MLP neurons of a small language model. Each row is named by its layer, matrix (gate and up: input weights) and neuron, and shows model dimensions 320-511. Each number is 128 + 32 x the weight over its row's rms, rounded and kept within 0 to 255. Numbers have three digits each. A neuron's up and down rows have the sign that makes its largest values positive.
After each neuron's rows, "fires on" lists the tokens most often at its 100 highest values on Wikipedia text that the model never trained on.

L4.gate211:104145116135142124158099124061147097114174191131127128142139092091137176151129090114193117131087214147120149136121150079097097146137137100127157134078118078178110123051074146131103124153172162123087119161092119170162123124146126068097095093125104121090147124129124154117097126167117076130095123108122113121122134163083075137094083128102135137109144139087130170160129116081131093113147110082136101128133142126092115150108121094121163151108162168176127070163109114119115131126136140137162147125098130106152141172095145116155166174157162032143141099136209153168164172106157105069
L4.up211:139078170163149149098088132111127116108218121155113070147125171126109043116147166120144143127154083127123132147093143119135076172091099116117121122107137128109093096133085179184130089151120151146155116120120218189125098113114151104133102093167164120106183134140078123161140083101091106127092143113133140105070081084147069163151130158166147155144166071101165080131089066100111192097143165182135148125150135115158167106111165072149128115184126110130115086097132136086159104109090144086182119123146114123172189164180139111103148130134193166154117138129098086088051149136168119089
fires on: ",", " as", ":", " also"

L4.gate734:100066109184071113111132075139134103169151162126150178128095059128107106093129157098143160197164141135135151121177160123077115141153130105078108203125121161144140111130189084102132097104123114118160130127039060143114158109121122118175122118176155110100181153184115149102037164131119124114167156067102120087144116119141154158103121152172135145094132084137125094119137149116143142125134146142109170172120135121138117120146145097094124106184169144091073116113128126155156141146109120213099158125103186173155129104086179132098091208106126116197150110104091140134145142080141156093
L4.up734:192143128147114197109143131150142204161141100114098116172143152100156104153117167110139137056116105116086110136093093118102085132129168089033146138150108149161167163110133138128122131167115159178121161116133118118125127125122135183163174141208132104087093108138127115149078074175158130135108140141119073088152164130126127203126141138093180120139145051095172159157147131150118186162095133124075142160120159138181145123182116151162165172141177136157157118083077112126172137141107095156152110126075145156135140129125168203135158090130078067144134032044072125136103102131124128104
fires on: " ", "\n", " |", " Film", " Arab", " dead"

L4.gate66:078139144108121152138134115136101115138126176157125138123117145110111137117061129135167112166093168143114155209110171096126101161096114084139154131190101155118096163095080107171149154120204196168135134163170088205141165123129154148148141100157142095066115191161066171038133107159105125128135113084179121173152103171134127191154157123142186119081120147198131150138105104081155127124123112125139117095115152127122105113075114109152106178176117181182112100158155104084112140129141164158130151183137160169097100157129132100117155104106056072155104093121125154109135151090182120116
L4.up66:095151114103137038126085120176125144078120098071120107109086113112116163098093147154124147111124129133175057128118140168119140170083172151022108111107229110176148109090119158123155127126142063087095115137143177095180096070125085107059152162154154159089132123113072119070175144110139145101116085084125141117086110154184072104134144096086166119093167130181165131097177073138125065115135127072164203165030063162144083123084147106100121118157100156125132139155179119099151162112162136150158129122147163082136154111175124130108119182160089121145161171154094182179137104129150102069
fires on: "\n", ")\n", "\""

L2.gate1050:144070091116148159126157123116154116125147111124143107136177160125143089126132141133153109122121206134128085215138144064151123104114132148149159109151090078129151125074091188082181113190092117111151150166127126150172160102117143185063143136167154137139151188107070099067149099120131056185143062083075129121100191079189160100139094094130116125131147120167089169127119130139146123144172161117109181156055146119073103156162098180142066116145166141190197107103171169097089115156107124122123101160160160109199157114110068181152174134105153151176095090140101160185156113134130194128
L2.up1050:085161136181107152162135150137157109026064096117107140154089160152095151119145124127087104111126169109114053156126131093104173150135130113112115149167145129115158179180162154119150116111122039108127181113135224114055101157147136151111134112132088140127162128144057115181129105153117072162081120069131151134105179105132133082114124164135106070142101124129148155099136164105152086137063158138093136142154192140121129083089114154135190117118121152164114159151090163154088069088074190097117101146120079124112133148117139119100116098179138136067138160116106153140127181082138164107
fires on: "E", " e", " E", " de", " De", " there"

L4.gate428:149114137081085183176185159097146163126126125077105123159129068064145114130116099119101114153148192105151135181095129144154121191136109060144130129090113134131084148123138159098115116194132166155110150152104098129165144129079072134071127111137147124078124158096155152103205131075142059134091093084180127184080175170199154114145116132083088137095102112113165082134155125096078131122177104097103173119121148084080071079114079167152162120077157181162127097142150134097058141123152052180145128197148114185129086131123110133136148194046117105185124084116124141146140136092125130149
L4.up428:133098153104096104105133077140153119193087129120100079135112102148096142110074184139163097122062189127106093088090103119093206149123139141142157193139101168103151150057088136140139091063113112107090107150079082122148094160107151150097145137100125115126091118141161133072046087132195153148146134142093084131170119112102098108095073143124116162147171046128104198118119100079119103145121088123084122106121133134133206107180189070119124179122126132098143210155172145098122153107077197140086114074142082121123142105071097173176127085170131150097101073164100140134103175128134078183
fires on: " |", "(s", " |\n\n"

L4.gate1507:097114132110132127120117080185144178163126095128153142144140191115107190128137083161138088158112140150129098135169175108154113163139110060155128145096015186096132144149080181128158129105141205169175134143145093102180157099101146146136138114108078135175150193170136150157126146107147108154101138062126117156130130154108123118094076143146140179050154125153046163109164146133141117168097112110059141086096109125116144151173133130101159161114125168140135122074119192133111176087152084151109102153082160189147152107112122155114172167076141145131095136090163152134140138198134123150
L4.up1507:129096097100055138173159176134154140111058158121083136150057141102159129189107156094078118220125196135140102151142160088077148147147138157109146100167094141169149088127148120070117106206134074112065187097116137105162126149107061168155093185131098129096114157135186188111163125162137088111086072186129119112108149141151081132074139129165103073076135154090146082104123081150130089108155136129129174137077111072186167082144178116139123158168079161145124116127177159130108115185144108143136103140120138111081093156133127138061095131146120108147074121162170126074157143110106125119
fires on: "\n", ")\n", ";\n", "-", " |\n"

L4.gate1348:103052119136103117191127115120099091135133087151093111179113128107162178138106108142139096180161170235164143140127209159157131150125093169171114118122122169175050103114140135108175159154173117058097142135142150073102152141118083112139106106146110143145118104123102076110107104146132130136119128089160135109116132066149096101105131150150129147152101125126153126103143161121126085134110161111077173145133083163133107121112122088128140049132150126131114082097106163144135103069107172106143135164128171187157100054091148162091134168121087139124163158133085104128186137144126094175
L4.up1348:118160070120124085135116152153122108124063131131110130197141124116110163124129128152090095232133129196221133109163108116114162125129150129105112116162145106161088157109121103137162102096074095174110098155113114066100140171162106108114118155082133151078096113120150100152135159133114113115103101128090175140082013134101122152149135092174114085207113139140137125121082177105126065169139125133143119136119133119122103098109117128148126183096135114122171103087092050152144115073118141091098163093180214117169144133144160129078072084118142124137177123133157132132169143116135091169
fires on: "-", "0", " /", "00", "%\n", "ians"

L4.gate257:107145060131129117137118111108141093105139170122197126118143155140131138135056167150081097099074064119123131044143112119140115129105111128129130104180175105077116149131138174139086134134136115116082093108090124148148153124141091118157119143125138159133175162086125133113172151150092117098132183159145144179138166094133103134117115114147160077058095110091087065146127128175194129135148164156120131181161141128113141108128130182118139135177140048117086078159067109091141125100142103201122163191131147182167087086142109085123144133140147092117123166163108099124068106127121110105
L4.up257:126146175088129131131141104121095134085078121171169140112104101090126143098095081094079159145117145135075108157149123161080129131090108123109123117111148088125139066097140144094107151117158149178048177088116117070152163114135116132090156171135060109127131109118104131135121136134143105143114126097140151108139146165157036139070175143081163125110127135106093093121116169140074101170142087156128118168104082124092135118190136113116164113140132132230166121134113140131150175054142067154118121115121170116166119118097150085179145108150124160151111133109109131173099095110111180139
fires on: ".", " of", "\n", " has", "s", " to"

L4.gate1758:112151229138054122152105130152137122146132126118107095196153093129138128131106110198158078130117055182086151143123083129105108095104087159099074158168104089075139100145103116123171203086074138148135182125053132130131094114107115120107113108148168093162131133132193149099114147081115129183131144085168126110131128148137130118120124071102148119147125149117133124160124138174120103120094114103178119141184141197170155164143085126143119146148084197212136102130175178105142111127130106177123029102100140126150156127044150106140117168129126150144121152123139170224119173088099095120
L4.up1758:057104078184098109131149073109176092120115095133123058047184087107210074184146164127171124118151117163130110136194151140109072167150133120104119137135159112125110073124083136142066180161141185197099082144084154155166132126123109201166103134142180164067110149143140220161128114107117229100179131182154117119130122150121182142125152093144169090131144140186139157156146109129086083125108117157103144148082155101162217158161151108098187142115120090115149090151111099116074130167054075099131099157127137121128054121127172132094081172128146104128186144102146137107111157118104194147
fires on: "p", ".", ".S", " opera"

L4.gate779:123163099108120096126154116128119144110121125154147104122150103113134144130086093076138110097114169122145177155093174130145060122144112078115166105059069135134133126143164194109083140170137146149098100115096163123184132147145053095095115119109118089094082183117047159178156132125117100141134086146137130198113121162128136122159086169106169143091156179173168140135174137097093108129148107054101141128082125118115069125089124113146144148121174177185117118140131125079171119061128128174107171092107114060149137110072089158124135124137155127162138153065098129202087138130133138125
L4.up779:159134119118075108077168154111159143115145170117151100099094122130158110195132050123128127108110116072119138123137134119154092126160084108130112148113127162186114174085156148088148179094079138148169184156127125111069109170152086109092109140090120083147147120120201122144155137123095134103119086166191104123113122182124096177113175092107113122185160139149114155150080127118152143164133167116119175063117179096132118052128148159118191166176143089110101144086075089121052116179128080122166104129130194110126168140127098124101139108113158111138129093132146146136163095107119155143
fires on: " ", " |", ":", "ished", "-"

L2.gate989:168132172156135137144070114131191085125124106112153126122114089101131131076118099138103149175120125129161149123109133163094120121093079101125154119100130107190124063136147136117153087150122144203112130135050135194159127127146137094135137152099095110155165153084081077097108162110097109116127091076162144121072119120120141146127155104108108119107145154103135090146097160119079107127088111103106156151131150123109113089169142110115174122203111167134113110110126138118170185081109127121079115211120154064176179132092127130156122192111122138135158190145082170135166131094140126099
L2.up989:139079144115110116109099162153128134144135076118124120085127127104164117129138131133082115122130121135146139159150094149161044128105121130070168080090216124166167175105133130061130169086148179112110162158119156116096098135120135134148164142037113098110136171109148102149109202123151155109107109091123186059103143132119141149088117100079120046155101195048170124148070157168103103179152134085139125125143113120137164083160076124142157106157121137128168112080097100194130155113133074165093148151112129200160213171082124134114092146071094110124172156178094154123144155170130186129
fires on: ".", "-", " images", "202", "201"

L4.gate1995:088124111133112106128150113107103141109198115105179109130125089118141159103131144096138121050094125117130156084064184144161081095157070151162076115088138121108189120119129128096126168138136126100132098110120141177169132093128116111124197116133127185176126131066187097194167129093057103082151137119181133127156124071173119097124146158133057177170141071171107111121119135104129127124137125141101069153098172122103134081128109082118035137130155135150098123164176145127095132108077104148183084165114125139123135159148118175113165107059132087123140080159122107072141107119118081112
L4.up1995:107128081085150107142129083140080119174141129092035118144102069097158150108127125150156111144150107128086117118100189109100138202091093122090156045106082125171143055106150124141060114159165101141112153177081126172145151191099150095135130147177096112144146089132134114079163121172136144149112102058126073183124110144140123137177075116144063085110159072094065146091067087113092137146128147148084124107146162108099115194123059096107171166119150152160103177149091115159118172152158128184147123109097115114032133140172138183134113109092097182118171093152140134125163133148143101125
fires on: "-R", " (", "==\n", "0", "ay", ","

L4.gate258:100123140093173124146110180180078075144162161194136186070137179103092102163118093112142114134155201148129126134134183101140092147172102078106123139106139134112107144103076108176094109122110203164111163175108156135184147124131098088097144189095164113167193133122145131120123125213125121139151105129112156148089161108187169096163159092144149131109127163082090161113108094144049112143107175105108153141096099080106081117104128120093143134163113146127101154141141170101179146104152140175169130137177177114116123107141115128182108151116096124188091145154126115118099117060139123094
L4.up258:096170126128149082123164154122119148150177116120122061168171174158120181097175111146116090141158075103126125094175157129145113161139140121160156114127131078145065120076073170149144116098171097172161146074179081107155138108120094139140122097130186136177146128151079134134129161110127141110122081083126118164093094138143128169095128104109158115114088108128174166163085084082162109140131113079130123148162117163172063188116064122140131143149112129152143118105138146113156101106121153129102128096128070148129085105105172163113123127100148187134071111150120139153162209087154072092
fires on: "en", " U", "\"", " sur", "ten"

L4.gate1502:140147129143132079156145129138152122158139087123075151148116119160083081150132108149142122129161119122142155147116134106140112149128144133117133193127135091147120123120114080133200123125164119118088068113160174136115125115125139092056155078139120103171140112113128153111153140113158110142148083061114094094113149084132169110123110188128143122059129179169061149086106100151156144117149123124116113126125169085062115158047093055111192151143109168168117106188141206123120127109100113184128057139101180153148132102071180135156220154138151125138136138127105170182124151165136122121
L4.up1502:170116167137082024151162170153128173131083041085095193103087121102083133170113098070083169205172151131136106171150171136123074083173113138156159125072110130128206159126136092141149140130131148145165101075182114120156186118211115142086128117090144084121126090096173115108132118079123091084094098085118096145063142135100114137116111187144155131040104159130090145102143081124148150135142168162107147114128110150113089080097084149116110084111106148094164118108149166069175163101097118128184117107160138099064133060133165160131139166133131139178156061138173117123129139135188137155
fires on: "-", "–", " |", "born"

L4.gate1075:199140121062130092141148156085131151118132069145158113064125133081145141164109058141128133080124113164147168090145163120136110106120089112101159172094138156108167110107076170088149109132154198048158124140137128095110148148170107105133110137130193123133102108049117119139106107188136183083143124095092075113104146118156126174096151125142128137130111166125162149159125109094141101099106128086119089119082119160135073067121143202146169122141192166188065162138185220144123111134112141196125101145137196120176152124097117088125135101138109082137199158189152113144136109093164084145
L4.up1075:135112153157152087157113152098106128127161088180164202182091108170055112108100069058101080114102114053187130123102135129208055103135148106151109066081111150117125142103115136117148037122160204178159112154120157114115082156184101166084133156102180078129094102144137153195110142070154139147080161113084132188096182117122138160123091110185140092070105136171169106080126092128139155070178194122133184150109111118077133161177114128134180087128156118077114168101138148136113152147155169164129120142149111199097145119131098155130117132107134089203124126138136164088098059183151127162
fires on: ":", " ", ","

L4.gate1329:106093133146153207124146156137171120109134122099093129081190067108070186098141062104076134134130158105098105163092158093067076130199118127092127152087158129047116115108093188155119134159138146090125169114174142124124125177132084146127183168119127112169147184163150113111083095111127107141064127088151144087143184099114109095122127107149102071039130130171049136137146182027089119120156064152108099149171154098146108138129125131106096122152170144124091177137099158089106138104155167147183093104120079116170141116131084140148131184076146138150124099159072176118105119145093097096
L4.up1329:104127124154072104090111106114119184037154107075101088157063186153108148150099100172054096083096077110226181060094151143129174139080107176143101109146117150142153166146089151134108130050131090109133202137160144077125155126158179136108192101153128125090095078131156117118086079119175126108145084146113102149142100138174153113105095148084120134169154106180155126133171164104160079195137106175131106147127131120099111135168102142121108056155127132166185096138085110135146128062163153147162147166096123165116167112096132106139163035096103082118131132127152111200137136124126182109
fires on: " de", " De", "an", " of", " to"

L4.gate1671:126159170119136081139093127122113146079123089099098118185173071113138165087118039136119094120064125155127114149083172075079082121111105063108179124094139202093156120104109120074156124134161189145087178176110111132113119149182146103087147143155172125123119180071125104165111158135143137148100071117084077130091137143126143183149116098102146121119103175142096171100151074072144130120152097094131181145087110112133105099142136113147133141105141172168053161121212146123084099072176095213149061140135104152135163111065107155151123114136140131160111100105119146138147178179158124107
L4.up1671:099094103164137100136199158149110099121157155153201087130113129180134116134189088169176107192113120102156157022141088088171093076137142115162131120093178071111134164118093193144154108099174105153206079145083181090087068105114136147130081118099164164174153062109120094125148104135098129106129167145117123157101112081186146161114093107178133090120106100143183138086149120164188138141137179111104147195156148137142136135106111173143086137176126038128147106102129125103112082160130174148145119186151139147155143125143105101101130096173153112152175140155145110114103139084140178125
fires on: ",", " ", ":"

L4.gate865:152141158146128100148069055070115102155164040171138157131120101103112177114168116152082121123100131142139071142139128144167087102123149091117166209105095157170119088119136139111172105098174134073033163173159113142164090155147144141144138107129123173102141124097112139106151133123099125116119097083139101120120130177114152150138084092157126099146124173139133151114079084109116120115066110129150160124156080068153072131141131119142139180190147148155071153133154189147136148078187167118141099136154158150124137126051140124159160108089134114099125141182145174146172255131127118144
L4.up865:154178149098095071112179119127090146135117060149083122166121062071133173098086147112085096128103059139082100134150137169210145112102207091098105208152151134121100109184122157139085133146080149106128097171156119111172116169096059110146137167182156090089092114125148135092178190161136184111143148120092152161104142092122135101110136127138172140166181143120128155101079156139150129186098110105134173136218149129128056154095119140154108177178129138119089138108120220127146093099176166158123156138177128148108098159170118093153113096105113071110098100163139154101115231134150120140
fires on: " (", "-", "|", " |", " \"", ":"

L4.gate1013:146166107140105083086093109056125139133132131075129125089114153052172115116099093121098080128070154169145116158119123098129121193177118102187186071168081159114124052125177167139101168145148124088148129166154110230137073128130094139108075159098114133119150091057155168091161122117111160086141114083139075205117155148162143105165153053168085090117117093072056110119160119167163093103151126096118134166141103100102128115108150116116144105135150144124070126114141206092109141132105128207137105166153123093076131131129070156160167135105151159089161182138098181075074101116113175071
L4.up1013:081125120152156153185037107086142136108147128104130131120144111112156149102165113106102107102095156142083155096104148100092138115112158105136140123116134166152125201112123107153109115077106157166115155122150148094081085116083129166078076138134178144096195169105132132051077151162116154094146114162106119140121143137118167141095149150150138128130120161144160121160100127156074080085105104105145103127138122182163158192195128178111109169108167140110179152170095132092098115116110085101115146194158118131184145094167123130187147098077132131153145085205122136134091137114128124124
fires on: " (", " late", "–", " of", " after", ":"

L4.gate1109:170126144176122155117157083070116131086154111100137147169159105102148090152135123151116090158139151114157140105111141144154098168188108126093141147129134149140093091154086191148113074152139119128086172133130154164157108151134098126154174150198098078115114156138131085007070148164172120132123094093134127031093156113141107083131063044103132138142138163111095151140097137211083100123107172135090158096110079171070141109144127166105152117147139179208145106094099124109108127141173128219137148151138115132147199156129179119111164152113151095098132123121080141172178108124144175167
L4.up1109:117117126132093155144207093119194126115161103122164107152143155155136146145116134152098120069097137121094113093117158147131077123142186083126110154193088107082091094097097114127105157139159119148092166121144101131143137148187096148119111136173123079099139094174125158086099149178133166143127168161102194112186184152069113159174153071135149097154125155141137150162102090190123040088060177126156111103156107153125131170134122127158150160123179148176144075142135138147165129173225146140148165153141116115124129185118191186114187095117134055128175133157144115141133092112139101137
fires on: " |", "|", " |\n", "\n"

L4.gate34:144170127119102169173135141149065132097099170123105164099083121093089156127124104123105109147116154121117141124090162064169110099153095114114163159094159127093180130131075120152112117170113178134112121166142092105112122125163113083069129178144137102132160108135183185070193171126112120100152067111127110136086212147111173103167127175122102148052092094065088128161189082097087130089123114130097071132174144115149095131107141124027132114118142164122117129198161137073185120113173103172111162134162102128120097121075139117111136121037088133173162117149143175094134086087161094082
L4.up34:109131123102086113188041122103099172149119125141077155124120163129107119081102140138121096126100137143112141185102167140124127162040114100126137082123089129083114132135175082207153125158146136162163154128129141164139108078142085164071129126040133120148129108068169126091094149127136105179140112151131143179135136173118135083102163130149106111171156168140088167112151108087104099150174125113164109096147200073153146182106121145053132074131114125104086204120146149099204130106116134054161171164099118165112156163107172106122103073143139164124155085135095159101183170178180094068
fires on: " (", "|", " |"

L4.gate1492:133153194128159111140151168134168123141149163132118179143152187107097187127099113080141079115127144132152146101141141167169108113171071101153155130157142127093094128158179074136134121139159140139140158099135164146139117134149131122101159123166149184110123218128113091111103168132107122106082134146104125152075134117175144075107115106059106074112083141180065133135130163121134168116131105091091081177123111147092089130093065206102152091160149160144103150150095087128090102108134103143103109214105116083142122119119148135149168178134164096139101077157145214118179179029171151035
L4.up1492:134094203117147098133145166155117183130126159096131219112137150117118215149107127142097070138189123116071139085187145180167106118161104177170145087173110148033061127154149077105116115118155106118157217088123160160106177097119098158125154129151132158065078170174099082088129126127160157128096138141117106134140176156118183106102137157119117114137051142137058139088092147131141112146130084079133116146124134099140108106103111128090151141117114122138087191122131113132106194110143065161130145103132161069115103096143101095119119148154110177152136132120091100112099115122099101063
fires on: "t", "us", "est", "oc", "a"

L4.gate704:149153126127106116134126096146100124117117134164136149102176147142087155087147092134136085142156108134196178110160137119192109109097126090122186195087126136171119168098130117090172132138153195167147151112177129220126124112148091120112105158160129111126147175148148134117158114079091118154164128085128112132115122152080099179020160085148164106122150194144130118136159082141138133095075141152114099151114143125103139146131131131121204150149100153194196064116077113132080124075197136087168164167142165100152150127162208151135185066090149156171187093149137144108091069089162181122
L4.up704:145108162070153155158159148126128127070138023129114147120120081069132167095107078094093123158106146144110127142149156133156173125182106093166120127104077178112176146114077099111144111122091164192170100149126131137081120093076113112097156133132119099130103159090098123132164058142130175113175084139133132154095162107190152088147082106110122073110180169153176095172122149144113111186139182090095160113127127107119140129075056139196090142110189148139152143144129098109104140052120107147128128083138146142141190151130151099179085121121150062155107153149144144095095109141169118121
fires on: " |", ":", " (", "-", ".", " to"

L4.gate1456:099068202092108108199140130116121142138115143172136165228101121122083099066090128161206159184125106124122083111143106104154097141091098166123083141127127101124174146104146114123123127100128121143120151156112114134113134095173156140119114130142159134177130154149106126107131168134140122102080039021130110116083237121181167165121129133184106061137137146170147187106126092145114119097184146105113103113103099143086102161146104141136123162202182172120136140122148091149156119090166148180175097116117126128146131128040133125132151115143140165150105074164141131109083118114150059127
L4.up1456:104107161142151075211113110111079154105051135139104146129147141120141162085104166142149110142167112088129058117075131113144115116100125184138090144133083112175163145161201076127042196106088108108138167122158156115082168061156066130100139180169070114146135152132152125116109155098085148131160168134134118144118172121128179148067143114116126047109139143140144181123080140148118122119115219124133049116143102181137121208158112145142133169124142110191090072195128134171151107085134191104101175090115075115098170152132117062133147086147108156156115140125101110084119065127195102107
fires on: " (", " |", " Upon", "==", "z", "ang"

L2.gate787:123163110112065125109084060124059127153155163114184140132132114159112175119133114096122095131101125127147129197092133100089121084046051140144117128120151155073127161086083183100147119140158140148124116066133145129156146084144137137136166053085122116151135128070130138170134107107176113115145101123169134125102079035187179145141105113166157111063124167157121143154160147139134096147139139111155126177169151063157143008136131128112129111134145153174112113163121125069190151120167094166099162113095140146164115121147188173110109154135121176203080111129104130090121103117116103130
L2.up787:119074131138119120142103196146165160101108111087109184126129146168101101110122068136086149216105184084144130117104108123122142137094120119101119132078117121136157114125064123078162129079189084118174106132129097148139137158180114111098154136085128179178119133105164066092105154072131185134067118134121100116070082184138163199112190087138172071135167083162120130123124109125130108146162111186162124071147098083079134136114142194079201161112104142071080103154152110157159180138179103139144163144148082112141159135107150082164113108131109131139146229168186172159146160132138124138
fires on: "th", "\"", "nd", " out", "back", " Late"

L4.gate1461:154119138108123140131166156082117096112213185146091151134132108088172144129106107111130160158091215083111120177104124095180182150116113113139123155076103114127155130146185100104100175153142143188152116153128217168161215133077065097108129149157119146137149157104193167094110116081111127174156140087136119160105147168131209138074154153098111137140153129141138085157121160065095036064131182123110113083150141116055121091124124087187160129156115149167067096142176144111156104120133142147141182125110115091122127139144146143109165142164191085150075075082186108151107114093149162112
L4.up1461:153166159122093146195112159111178137161073184122127119161064127152154095078162129137075162098132128134138142087118088105071134169176117132163129088141058093130121162123108126142151149118105102133112153146105192050082151194124162182174160109046106132055089069097160109116111171108149056120118149124099137141090192127180184091175193081143147078167109149122167109108145101133100129123101133202197159147117111014155114140147112106120135126103073128070077147119117092128127127123157151119103146122151107155145090130101063168161112118127101161145107161104131062197069140138119160154
fires on: " also", ",", " addition", "-", " spe", " used"

L4.gate1849:109095145087099076179136113099150149169098136125127178145124103155118114152076135155152072108155090124163109159094157050130122163116108090119147164148114173051188123124144152136120181091085168164131141084145114184119163119134126085095056125093157142145106149101141154161100173093148175118148111097114114150106161120152148140133044085155099146067149202124086136130161149149088116134138080114126153147127101135146164107124159129073208173110093138145043180160133167143096136129152181159133115175170128186130161160041107101109120101149132114153137092122078151115134113108125110159
L4.up1849:175173084148132141165140198091109159131147094084098077131074081162079152121147192197154140140099136134127176074157183177092108104088106133132083186101126149153097151083087150153093108120132141115160143138093076103101137098067106088144163148162101112073135093140094102124051141157127162093107113122119120162140067176084159224139138102123171103124109124117175153064112090085154183157149117140141070090106161189093132116156126112139127121186072131106128094119087188150141106158112082139124125122120150101161145104158125141153125176128116127189150134139156116108099112094200113213
fires on: " ", "\n", " ("

L2.gate1032:138122170100148105148134139112093121146135142126077092144103098161089112115110097185149147101090127187162133090113138155133148125087109111090136157144109191161127096146091112075152163129125164121079073160123139046138139151124133166103148144099137082165087148125118126114095172057152125133156059135115107167143054117088112112129116185124141135133169128089126122077161076149113112153095150106099164160185086097151093140167101146100127085118166158124131141118185109109119141120148113087115138150127114119141153096065107131147163118097161149128103103103151144181124076171157074198
L2.up1032:133096098111147126104086170128127105111107142138158153126161149158158093050146148100151074110125139134092181136145140118119160136124166163206144157132150083140134083125086079089117139141114163166118128135067142142139164138103156118147111122098069088109151104137149091129109187125160131175151095153155153100157100114070169097153212136075122154125149127100088168204017157131118133173123124114121148156097180105190115144155112137055095093104174112111160128135129071118133180135115104158127113127138108072170189126119099133153150102147204121109197172126132061181133134095136104170
fires on: " /", " —", "leg", " Away", "0", "2"

L4.gate1828:092069137105091077101123083120118117152120107179099123132136100117102071140101121181147118156156161166134139179084154122090128144162107136104170137146128126145081093053112157115127093094146109140098116167079092129129134111142111136094145125143175156153140148122151143068082065100174111155136103104195124149134122154122111090096071099146095092124166127088100138140102099134100098155127097133117113141067145087148103155099110085087148159099127180143037138212128153110132109091142136148115099143150094150109066119117151142123112127109141131170122133124114111143131187151064132159
L4.up1828:073118144142158129119130131125141098137174055154120128108116187128109134137164132122106166100143160152110160169118203136131100127170137084145152119205116125123108101147068171118094069127168137138065147155196082143123118135162157127150183078103138148191190126138086129130118119108145120096137124108150120100161096123119159153151170126112136122152081150076094142158141089136121122156161118144112103159068142125155074146097094145114163070135126131123078107184069138117165117148185108204119136113131119185118081133069193157073139118130140109152174116122121089182149156130138131095
fires on: " |", " |\n", " ("

L2.gate876:093104183128116077144182139154106112198089116152139137146101087097061158084122112175204187115158138139179156082139149099177090134122137108160131127166141190106137119155153161151145132149162112122111078116152071106124114114158119132075144197141104072161186115124154136069168091140128141158139124162129124139128125147122103156121090176101151067120171168094125117103174052099106101108171137126112189113166151116084080171105099140068122100102185117146157138176163098084126162088119111137186143116137102127159111137121168151115141117087184157145108097149116152140081087137109118189
L2.up876:161090211177157118086123117146134026117125121119128124122135165138128144129151136159086147074109140122075153110122148135126125168122125096141122084129132157043123101163063103154136144109125083126233109100097133146179066088106151127129098126119101171163208086105169087106118100166085172094158140074174125086109186075085156126116182121124103126125157075143132137182097116117115142150123165101147097168141133175099157093158099164086085088196154094138133136092067170088140134129047180109158114142145083078114194128136125121192120113063173126119074191146054124124128118146085094123
fires on: " |"

L4.gate909:131109107147089087143167077134122065143162138146105112128121128055110104126151088096148145135133138105164116173182183110091062153135127146148106143102083131118172093147147135114065077118151109116094121114131055102109206131151124120121115142140148082121095153166186163131094056122177103142134091113124135184068236194119099146132119125088073136047150175133140109092174205107098082063108160126063119099129160085044126099047154119074130133154147168091062124135140155123100053137171128170110149166168166136138084106085153184180145146090112169115145141157098126140105128112179086156
L4.up909:124020106125094086078158071176101173076148097147178138142107108089073139146132151114155154116137114131130117112137171141077057120124159135073145172161092131084186102116103119091084131145129120121138135124057133110158133103114118099132156152087126074102089113133143187159138068100132110124140153108180099113150141141092102092100174132067110092139113174138168123096172139135110112107093131131124111059067129113119055166119129163151120091135141125148129126210089114143156077107148103110146114174154136122089098114156115146090126072086151134158143050125112108134132102075188122070
fires on: " ", "\n\n", "\n", ")\n"

L4.gate1765:093162140082161146167100134100122168127142133153098132127118175157089104178149112122143112049196103143114132128150157061149078166152103116113130135165082104114110083127076169114106102176098189103171132159123150178133115153125170115186141133151121117085136111076124181121122165153137179138138160108101175145081136086187159115079124182142179096108108110096032162074126119145120178112090150165116097153150107154074129118135141102079144195164156120060063113180108154087126116169141111135089125176084104089144106127109157150110109198063154156144076143143128157121115152055092126105
L4.up1765:156133154147128121143128141117123057161131130081186123156083106099076127130126118078109134132137106127191160112066142110130075123120117109123174169193148125177171139129117179171166150129127180122138103168127166124123114071105152197117132093118142105145140150107144088137126132158111156091125130144128133124126194108137154136092096105163162122115143191150176143138196125174070143182118138143122150154078157111146147140132135179090162150156141148153101095106151113163157090100103094122164125108117107145104157158114143150029130128115223115067087118160076191139131109126155135168
fires on: " (", "z", " ==\n"